Weights of a small transformer language model: vocabulary 2048, 7.5M parameters.
MLP neurons of a small language model. Each row is named by its layer, matrix (down: output weights) and neuron, and shows model dimensions 16-111. Each number is 128 + 32 x the weight over its row's rms, rounded and kept within 0 to 255. Numbers have three digits each. A neuron's up and down rows have the sign that makes its largest values positive.
A block is one neuron, or neurons of one layer that tend to fire together. Before each block is what it responds to, as a language model described it from the Wikipedia text at the highest values.

Opening piece of a capitalized word, often right after an opening quote in song or album titles, e.g. "The Door", "Give", "I'm", Thermo, Stefania, DTH.
L8.down3:158117184210196117109130120121112071144112105118195099190137172144117180160068145149113143150108154084139127107152124138135159142149211107136170049124140110191139082143111041135133130197122104096129157164154131085122171144092193081114121158073125142155154153174064139178080179094109147153
L8.down6:144150102146098133152137069176184089127097122100137078130117101120171093119109181163157174183075189141133105139125126136168149104102174139133092119140150147123111136063120129161118093136061110131133134107119103168109131148119169135156111075138138154208149060108189166133180144155093096170
L8.down67:116124181120181128165143119134151091105109190088143128166156172071152107137130141146165086171115079178144083138142103138111059142110123159153093176132138131152043164110159098151065152162114216136115116117141142164111115162103185124127114160116089093214141088120213121082095138143098097137
L8.down99:174157094165083112173109061100117095103112130110163147144145135151162129141120112089099114153164227140069186109169137167154123070126170136116135165126116100153139094102110173141139175173061113188097097138115112160149135156186188166072159123057157109105150141145141111109079127116131142181
L8.down133:186101064134116090162146101088081152105112106111056175090140147176136154115138095181171147074106168099138121095132125118165172103142040136144125098141147104079124070127088111114143112075163095114125158146112090104114171059111151117120118086140110125100104074107151192097119074175067162121
L8.down147:106068178150120099174158161108130167131118182093113120126090109120067169132114128179078186140106071168136135169094213123110102153130131104130156131096046061157086050108166109080157113148152122089136091143153117137129127129105086083171128129117124185140118096146110123153152160079134109180
L8.down191:055107092140122160126158140157126191163114092112189120107137172118118115157173143185118132155099154117119102136161128113161086138063134100110138088137134119110079152094142150083103126118071122094109138141161150140118172106105148152185147092181102121123120105120152144179150127120153178127
L8.down210:123113116172181135072111155150063139141136142181131078131059136100087126142087173097161157172169142153115165162098135122106122125170099047182174095151113090214107138148090130137175093101161098133099172124175177150174102147150208142135120138092122144144140078115083152179140146102110162072
L8.down223:108177167121186128152121126126081147162099137147139164159160128151100128163070097148118117101122176147139111112120120138080103170157136084114103126158159204182146115129109147168071137114099177118165165147137108147160060119167223135112091150094143099082230089087186076137140141081099106110
L8.down246:052134134086123099146107125070160102069148132111130134164181077163131062134141141149122108120099145122155070156135095100118135192162116132156104144170160124170139100190133135123123132149134114102139081154130080150115165121134113142093070112117091105081118083110166140124144111115108141105
L8.down346:125114114181181110162122092185153172122127092168134086079134127119125133150119185107171132096076162069151119209129119143131130133174106151123117063180113124118092120051081119192127115138092111136136181116210113104130170089057095158086110144175131142121127043107139111147138148117106172103
L8.down454:096191092121115157115178153163155153170156118169199117139086211147154148116130123143135147100097128167091098144176084143127129161126125120157123067161114099102158114170141208084167144123138132093156109127131145152161138092099135128181153143147131182115116079083130145118136218158203170139
L8.down526:088139127160150131083152045089119141171131128141223113088058157098075128170113146115121120047107098154112113133064105112119169132167106076195157095137140100133156179084114117139144081123158090118126136168085102173129107100172129094110143093120114140158106117122187102167161179099157140113
L8.down616:121132185178141093180127179157083130117176163132094156168103183174129185113079074076134129090136108110155129114100088087099138179120120111144141050126135098144170169098116103157119127133078091168162140141149094156113154042151077168116137153130097200146073124119139156103152120126089154133
L8.down642:146147125169124128115145082181135149104099164156108086070045140103119134126135117098113137157104173109164103119189088161129164141099107166106092104088220075124162116135117095146137132116101104157090151120194150116118138151080193161110126130139160136149101056063123135074115145168134171076
L8.down733:079133092119153091111226155192107122091073187119146157097060182059135113125145116053133114127076110124112112118081141124120189207146097145089181154157085095095080082138079145142119126146125118081143117101164089110140125137147073113100136140147189122097152163112142104124180099120096094108

Middle or final pieces of split words, mostly in Latin species names (Lithos-ia, Amblyop-ina, granosisp-ina) and place names (Bosn-ia, Tuxt-la), plus periods and commas after abbreviations or list items.
L7.down737:132136105164139124140132133169113181108136061159128130140136122069092111092099203108176109155148140182107182092140123175174149133155092109149115144099155136180139111069149116074077133187128137157114157104125163094161155132145193135116155125096133141167096096086161175101051125085175102156

Fires at the start of a new clause or field right after a completed name or sentence: sentence-initial It (It was reported), married after a person's name, and table pipes or dashes after entries.
L7.down367:128119189162127131075146103165122135160123128095099123109131126070104080121156093128158086118133148084156096098128160124140135120162139147222073117072101124148170157159163143098169129138149116164092180126109025132142127120132126122123128129136137161093125168128202079126168183165145146131

The first token of a new sentence or line, mostly "It" or "In" after an opening sentence in encyclopedic articles (It is located…, In 1850); also "(" and cells in tables.
L5.down171:160130138088133135112132124153132111096103117162086128128157162168163139137119145086085109122144134144119119080095094081154144163132073151119134146107133130073125159111154096104185156100131158155145169128162136134104158078072147123151068170204095120075110106115136071153135158101140081111
L5.down179:071166148152141159131147069182160106184104154139135071178172162108116095160093195117155118084113165063150129089100124095105120073125131144155151123114121142057144133120165154134090133115082186141129095091184098143147111149125182103127124174124140161115119087126114099123137132180130177144
L5.down248:111127156182089188169154119148216086132150120110156078124100138141145148090105074161100093116101136150091178069148092120096120106146104111222118145090155107195175152091110154111157092101069145136139110154150150102078201160143127148097153149184113121109104123165158142083163103197100161115
L5.down621:145169113183091148088063104089193129081124142077170085158147135093096097131083159130153120149147089145157127142126130171092178125158163114152139154162100127160154082204160099163096092149136111102153086178086125093125067131150141129147117175164160095135122152132133090207169103080142140115

Subject pronouns and relative pronouns opening a new clause, just before its verb, often after a comma or period, such as it (was), which, that, he, who.
L8.down25:130123088133100166138128141102143138096106138102148084109130102136170070064108054135142098151135068142142144150098057157170082158149083118159130091089168140101132092164121056191125129110139188084130167090127102157107078091158101124117152075165068170141185167116151087123187116145087079141
L8.down87:167105087119087102138167090085114153143165129077128129141105132123081113121065178103108095152071153150130111143099088106120147095085131136065153136141150175134160119066176170120191125115062094184175134120144106187140186152149182129105142126043132102144093154188053126132105123136108079133
L8.down132:194087151120096048116134058107152130130142123086116092190119132128110143157111120111086098114086085169168126162116110109091142129115133164120177181112099124065124168130089201138145097162118116150187101108120076150188121179124121100129084090118122064142108133118127122056112089144148165138
L8.down140:125157146199079094104166099094062147150154175169163100133147150114153112179159105170124168087107147210115129157051177111058140110093108127089144143108122140155126150142153138132116129147115126161129120104175114141173139174067150119109101076157180084126177157104206146163124140176153133105
L8.down144:122079133115172119174192169131144153117120100149145127127164134109134172111141213136108122142124160156148063145108102184127178162156157136092169109114114177097137160088154169158143144130205135147155105117114200098131056126171198125122114145108131093191087107107115183141118093132146138128
L8.down180:176060151125087142189162082122159111060141179142116126148174116095113157135164110095170113182177127159121103127082114170092141162112138126105182106210104132143107170229105169135083118126104112126132101144115139113152126079109140111147144109113175140150092172093094170069073124160186106104
L8.down234:156133155201151100188144127100163131204101107081096088153150161084079155110122122087147117109122096164108100119145140123144157129118107124115193196099108163111108172115151144152135116146144088128159082165100094184125122123152100141112150097144123094153142109075102179081114121142130141075
L8.down417:160134115180123083118167062101119151155119122125144135147171096118119116139088106023171112071071134091182098092075111113113164105166100155093148118134144116122076131103122106154166164105121098130149112158144137124128109117135119114098097110081090126144172175147130173108131103143113123134
L8.down501:152114117098114143117107127167091078176103107111134082149170109154185136168169134112126141169145077149153096157145086111201121092149129122131093079186149174147103109090078044157126139056209149139158151121117156135137127121171063129138133076135120148164139113112117152108125175162124129198
L8.down542:109127200173138158136159182166136106124129108129106121155141144147167158089096100076152186189144027192132145125110159178069141151119093176157146108152136085129141071093101070143127107153094062150185147145137164119147163078130153218133141146111088148142122105137078165112066145112109148090
L8.down577:165140138132104073089165140084164162120106112112158135155108169177113142110062131070139143151151150103145174144094037066085115137130108131149123085168144120141133168158142079111175108136122145155121133095171109161128174113128140173076082109087099181168048121156074113104162104103046115165
L8.down583:148140126137126085146106184068167099165134056135125141082122059214126092141096081149166115138154125127100121143096175171149168108087089116168148106177134126169135062080121135087178104134051171138122071122137125111164103192132150154104113110106134133116120103134138134136133145131125121171
L8.down588:125212168145121136100132137147119140117138082120090145092094165140114151154119159130127173101192099112146143119088137125176181128092048111149139095127173102114149154202140131123129163115106072128124113163159098138122125119120129200076162097102144179126159115084145103150121097097144190108
L8.down650:107100133084150138158140116144139101111133178152091111137147141161130137187123069198126085149104065163176136144133136133165198091135088102136127145181162180104081110123096101173121132084152108148156137081145084069100147062076080148112172083119168094194140084062087128136060099127170066110
L8.down651:077115136094118084116139122159122183147121083076121113134143127126143071165136098148107117131126119124140068149144147177086103142121122132127153158155154134197085082123146115171096102131173114161153114154080145173120142082135170088130120179105158068134117129131099191178081091086110180156
L8.down736:193129146139163116110154153134126176104131118107118093106123122133129097174203138153135101148162146156094093087149121104109162125171184153193098081084140041153093179095162136162067108071188093132158124179089193063126076119102153181136166142110097105118163069113134117139115118123143159121

First token of a row label, heading or list entry in Wikipedia tables and infoboxes, above all "out" in election-result Turnout rows; also years like 2014/2006/2018 opening headings or parentheticals.
L5.down87:120175141162183067144096149111097105112116138121124095174132153093135172144150093176096141121126125088156073094141164145140140120143118114116146111166104067144117151168103069124113130146182133153154128095125169118160121113097129162154168088128160088113151063157139115199107125081150150162
L5.down155:101189060134149141135160124076135149135135106136176110089154170123114103098112119174139154077132125081128081210120039114184153187158120101122086203098096168176142163173160092101110058119138095163136110121127103118210141129186118136131132176140143154216112129109123194062122084153160100079
L5.down297:119129155151122080152172133182172142113117083115169138096068123152155148128129114156150147111136158145158104140100132107108135097165160146127107103138079084112090156099111158114088072123131100173174095098162115149131159166139128083123146121142118122116161093167120134135090077110113073110
L5.down760:112177074171144133119145125115103120133101159176153110151092135140112145168148163114204111130098096182096115149181118096075183133143161108142121099106114109120108116076147105148081081126080086155184121084184092128192134167117095162163143152120123096129134092161108141111150054139126147138

The tokens as and at, whether standalone (as a cellist, at the age of) or starting longer words (asked, aspired, attributing).
L8.down13:134140177095142085125126142142124149126112132130084105097087151119159061123131014173095147099127116145108129095125122131182156112039135120111110130113104162126155104171151113072088154114132106090078075218089159099098114136081119114093121135134175196114087176118132124173151086107111112077
L8.down154:092100136136108169130115145152126112055086078104099122151132120128108144184211120173099134222125121171097124108163153153117131120182095144120071152137144093085122128221149141135184124164111114100138160103152173081138129079108139146120161132147182068186123109180072136128126136092107095116
L8.down243:157142127149137143140157144152070110139074136206169142116144106067158133083132126115107175110172071089138119106104171152161191170143154103144187117167124091103167149167089123150176081131114131136154100146093130116116087241082110147091115093110164178168130089090136105103132120131160139075
L8.down267:159080103160125160141063104099103101120145151159131076130083107086107127133153054137169119064119128088117105130146127124131138164185141140065121117113111139090091142145106106139179110125118118126161202157092116111172146100149086081133194143119128117152131115158089132070092138079156138139
L8.down293:102152153121163139086134187129118073109098128227087136127106112121158073131094126115120117103108104155150165130136169143105099158169061176119138132165164136082112072129129121128116142100098135129200126103116121118092159140103137149115130129100154098161141116126108077110195139127106116097
L8.down297:082151204083115118108151108136153140131194194094113167075099093119121106154101117119151092132098153084116137118150116150158127101206115086149100099128108153158173109150182130110097156092131125123119203144140072118109131130126151104160119116112084187077142129182089125166061143199128117116
L8.down299:108124148138099175094106124076108098068190130114141136128116107118147100161220161103124134129113097187171110166120159095159145093136093123149097125097104152150059183090148131094171173144152154149139102147189154146134155164143188157128168138097124106146080046141170099139114155113089111155
L8.down344:144158138124149142187091189149183136138131071111131174138095146149141115071128108074151143140163062118173128191124126161195135043130107141113106123048138095111106157172110184135103128061104179135097235136107099131144056103155096142159115122131147150104156137054134089099094166159169126121
L8.down364:103123207136124150106127096124115156087170076091135114166136194071175149193176121114065091109047081123138126187111145106073131195109140126185158144104132150124077140154139167146117150149089150182168113148112106141156133129095160131106160165131147071112096140163122147125125105175143130104
L8.down389:122129152070106077094185158159105214124103146165124185107118116134143171165060153096105158153191134136114139103126113129081133152161131100156111110107134095158169093098125133133172157180066105137145110084119136169093141078148103165111113137129119141125121110132100154060099129125114119099
L8.down409:057139150162077122126126175098047207089142165070116090112086145119132130121171142139164109086120111157164132116098150119106103135094147164166128173124085169106098054100146135134111199119138132107118198133114134150137098160078143108110092169146102102162098142117125078165141089070105120103
L8.down475:133118162151126170128080115119116144172105143176150042151183125088095125096131158131124125167177120105148111095131147161100107086148138178139110062104154115128140119126119114088096071153092171159134082137159137074148114140092143116085178181131149112124149107154149121221134164088120080137
L8.down514:074156127155145103156091140119143205159158089195139061146094119123165099100110202105134123092115144096115164111143118144144065092173118173174202094148108149186152162150123132197091116116142140135125035093114123146135132145152120133125140121079085112119160072176136189131124134172122146108
L8.down623:132153154134105149092119085099106152154091116125128083118075132103089108150111123081159155139053095079161158155172118099102136120181149107120150098116135133117158143161093177096137109079117044174131188083131106136118124136142211090124115162094095164178109180120124134130095126104130090159
L8.down632:113090126061109135132171135119145069145090113116133139112127031139168114122105145123163185095127083106086065163100151143102100103127119171167168116157115195099101079158126122103141111071072114144111147124145053122150125112153173176159130097136089126062146124179170104144112136085115159155
L8.down723:156120093179111157116155143255108133139113093117147078179122139122158159151134125138157145140132093175196177089119139183117182099180104153084096128077134146078136196152160154096159134083112105110147080101078170095142147072070165144137136121091139150100115142190106177119147089128110068164

Capitalized function words beginning or inside titles in tables and track lists (The, In, to), plus mid-word pieces of proper names (Indonesia, Maccabi).
L5.down355:108104105159142109135126071119143109118098172098132142141076195105090107114132155159095067108128121152150104118067084148125173141189169150101118068143095103095115110158159103152082092143119183113092162192132192103091144103134153128115103140074124094141102105126116110121169106106137138169
L5.down630:111075151104089203120112108125128165144084191163130116102139129182085083100090186120203114127140151123155144125102154130101163206164066133152113115116132162074095065159126140071108105186115175187069081105121173141113140100185176138076109125145069134101050121129167150116205109093112100134
L5.down657:108061093127111106092139080164163119106051123143124135114145132120135081082116175124096088163158145191107153074134097105110174117100158149124101110144117141097075134126145149088160151172141184157045151074120103121095140139152115171109138056071154122151131168108141133109154158158088134118
L5.down673:078107122107094107108147158150105129167074131154095106125116116128157049080140076105163119141149172110118117098151142120094095160094119133110127126113033149163079075153113106118093174147084182111154172083153115137084159114117091232078107099109084103152040111100070112067138132160107119145

Capitalized word or word-start token in the middle of a title or proper name, mostly song and album titles, e.g. It Must Be, Heart, Thunder.
L7.down717:207128118193162093185154105123094148147115174147114123130133119164154080120142109087153164107107050163104127159152129160190100111139102134150183169139112137087141102154066071083153093062132093110121092130112135192123148121147133129143108142198169160163127163095089178109152115137101169083

Short word-final pieces, often "e", that finish a split-up proper name or word, mostly personal names in lists and tables, e.g. Robbi-e, Jonni-e, Zombi-e, Natali-e.
L5.down143:117077136136141173123155124138137113221100157170098133087144180091155133101105181076095136156162184133109076123205132103176076110135143129122118183088125147093117075110141117124138127147165059159150154096091143113126067136143137129132133091112147085095129120151134102107121139165188170176
L5.down233:104058162121065194092191111088091143161135129138166126145121173190138063080120184039131185096134124138061111149096108173095093090120107134090164120064129094126103131085128136130125169126134122142160115132139111106126115150142192119099161191130122106174119121186145086137107100061098062158
L5.down581:129084124120100166138157098109073185123137108172143150089097190125133068125088130146130133088137141141113112107175165106174154115131096148125111106109154186149053167076170113148055083140132103137125132152095083081092173122107148152109207130097106110065141159135106125132064097136125167169
L5.down627:158131154146129183152115081118108150032099140160166084119106115129143174130124106137173134205109132150106170120141160200191126143166127152113168115167159122083074101072158122150131122175103113070160085096088098101140140177130204057098150103109124097133067165105140097154165147181134122162

Mainly " as" after a verb and object introducing a role or capacity, e.g. succeed Davies as, hired Niles as; also " that" after announced, and word-internal "d".
L7.down738:136088090125082099185095145124134100086119169157093160137106064124165152169107177092119167182100094104139152130140139167164145174142150162118148213155114116148126118175143130149157110146076126136175123094097129187141125170122117139144154151190088117117204164066135151122148129123152141082

The first cell at the start of a new markdown table row, mostly years like 2016 or 19|94, plus some paragraph-initial tokens after headings.
L7.down415:076130116131131161104090110102111168126155184075118136167067127193141133206144083083121090163168119124125135087190113157132042148112159141184120120166106136157137124157146135096147105100129079159128115136187157123110141121065194134086133068112195087188113155143177155166126144147143101154

Words right after a person in biographies that lead into their role, such as as in served/worked as, played, was, won.
L5.down106:139143074094143121157129142159085157185086145103075176082145169135077163122120145105147083129106118106136065128146139118164112116221060172103112080157191113157126120080111156197092110188109069114137122157174119156151129116160077122184183182104177115111104162150171083140149143084077170148
L5.down481:160162154109136092160115157188128097115054074104142145097085142099158090107154088196120164111182177113079090098174168107163137120178063143111163103149127136121137168077122122144144154127116091160081132119152092107101156148130217066164169181118150141108121099123120103120073153125139200096
L5.down617:136118095192104088107097137145149121216142115156145133145146181122130126134119147182091083156157115072160103183129177139156146108141158121076096221178172094094096168085212142125146108177132136152128163164130074165146096112175072148164097182123148101096107132156119089136127077125130152198
L5.down762:155156083162093092143138140129117154045119127095103151148101155132130143146193098150169125146170123114115064131152181128134154099185063148077089108060131117168095118108158115126160157102158130134159125093106099087157133140119123108148139122138086118164144124125034150092155126149117152150

Last subword piece that completes a rare multi-token name, such as Latin taxon endings (-us, -um, -ta) or people's and place names (Zombie, Natalie, García).
L8.down72:167158144100133119142107120166092127098129147087074181155129141148133113083094135085150140129132183117122116189091104204130132103139083163085113129180163126123099168125145090134076134093162145066122119102135053155079103128122108130127127191084149157110088247178087132152092094107125125191
L8.down108:156058102182113115157150127115135100079114126119121039118193126137076140153163119179114110132125142116072089095116102037137099161108052187150120197109141192135153105156165073160113159142173126083137099155109131134141109121078155144107148129137139142184147054132130143187130103208088165097
L8.down141:152153154170125118081090172099095116136122085157171137207113116159089123158103139170119091181074054134122093187139175106138149096166120109102146126134120095129139144141201102124069144191127160137103153174146086127109053195153133076091141091111150136175120124128134120150101138138133171141
L8.down196:120124144091090144153199088173193110141142088114080123087111119193179085113098143042109193103123105125135123199120140102094179106090077135113112112161153130167101066140134156122109073146081109103135101093136108163104126132092177113117164100108120112117160104113142124088132188122107111138
L8.down248:120170139173070153115094177147051104161070132089119102113129161121094094102058148088138134160171184157128132139153167090145166107215145167125120087102169068146130137154074172119134076157093129203150123111083140136122105161152129144080087155101141092134098068113113113128153163132161135204
L8.down275:139133099125148153149097089132112176085081120122148115079137132123025148130136163118152146130160130141153118191126146160138139085160154135102093161129121105168134078138147115190135139128125187067106130137113165072127130184111155141145139146104177045154154124132114132161120167115120093101
L8.down328:145114145128153101143153110090112099141177160150188118146125111159149126163054122138156137154179168137131096144138175136106148133130147099155122107135106090139105095099136114150098167148138075136165064141122180154089137140111186112139106098110149105119145166149132119116093135220086072081
L8.down463:115193168181119110070114090208121125124077218149183126161121123114121152113121139146148139187141111135217150134167174112137166080135169133105074115123102133107092205197111131110091111132090136133117150133158121144104119063133078122118125066116137137100181182104170139100077100138141116102
L8.down484:178107041159182088110134154089093142131164136113152107099196138165170135129147131112165114126139129104158110194131129115138131104173091189113167113101134114092118106133114151143083092117156162139187154008142120127141120138136106149080106118144123146150066062106097083104147130140143095162
L8.down523:111191136160108137154188111179089143113136135112123158158118151100138117154146099093122158150117135153160157128187116160099115186091133122117111171117132069107113124163110058096188138073172122133148102150093100202088160091136070173129083115140081114113132163141096174088137115155146148104
L8.down554:119149145128133149156058156056166139145100104150105133077140174145170174129152126128114070186184089136156115068194169118151121094167135152207079114131100098152117129094126139048085143121158127143147067096162111135082187208146176165109153107133137127123123081173150097130062115131150166152
L8.down609:126156133132123158095092210067138198124151122092079040120131094118159169156075188142121119084172111158143118138097160142201151162098118129079103167146111111151089133102128128167121142138140091127093188090105094151115163099185213119142150139145176084151113167141117172126130106103150105064
L8.down636:160111140093126097095136095113148151177156136160068075116089191189183149099105161095119150134107126129140082210123192110177168100152122150171121106174100152133111118148080133110077092125096096152173126089177111175120111139112088079130110165163118161121107137044058111167159127148106102100
L8.down662:115131124156073094124107116163102089153094137125126129152126127049149168099061119145082168180120121143187071079140112090181155077120084124108129118141054107122117134127097110165175106137054093147190102161079126154114179097179131113106142097134156091142061164148117092079113067119052147107
L8.down718:168204103104119111127133189154185194174174085093102075078061152155133128151157116121111177189137171173135141132109120194119097174151192206115140116144160176105099194119108117112134131161110189098107144161101134136116101104137136092156155177142158157135078121203113096163181147112133115195
L8.down738:133092140116140157153181096142178160058107121169189117159121125106166142158067119069084099150125176182175110191150156196126156135211101085126102140105141112113074136123158119140112156098080133126079121135152089140072145174125202102128213146173155126136148134115124123170093069073116158101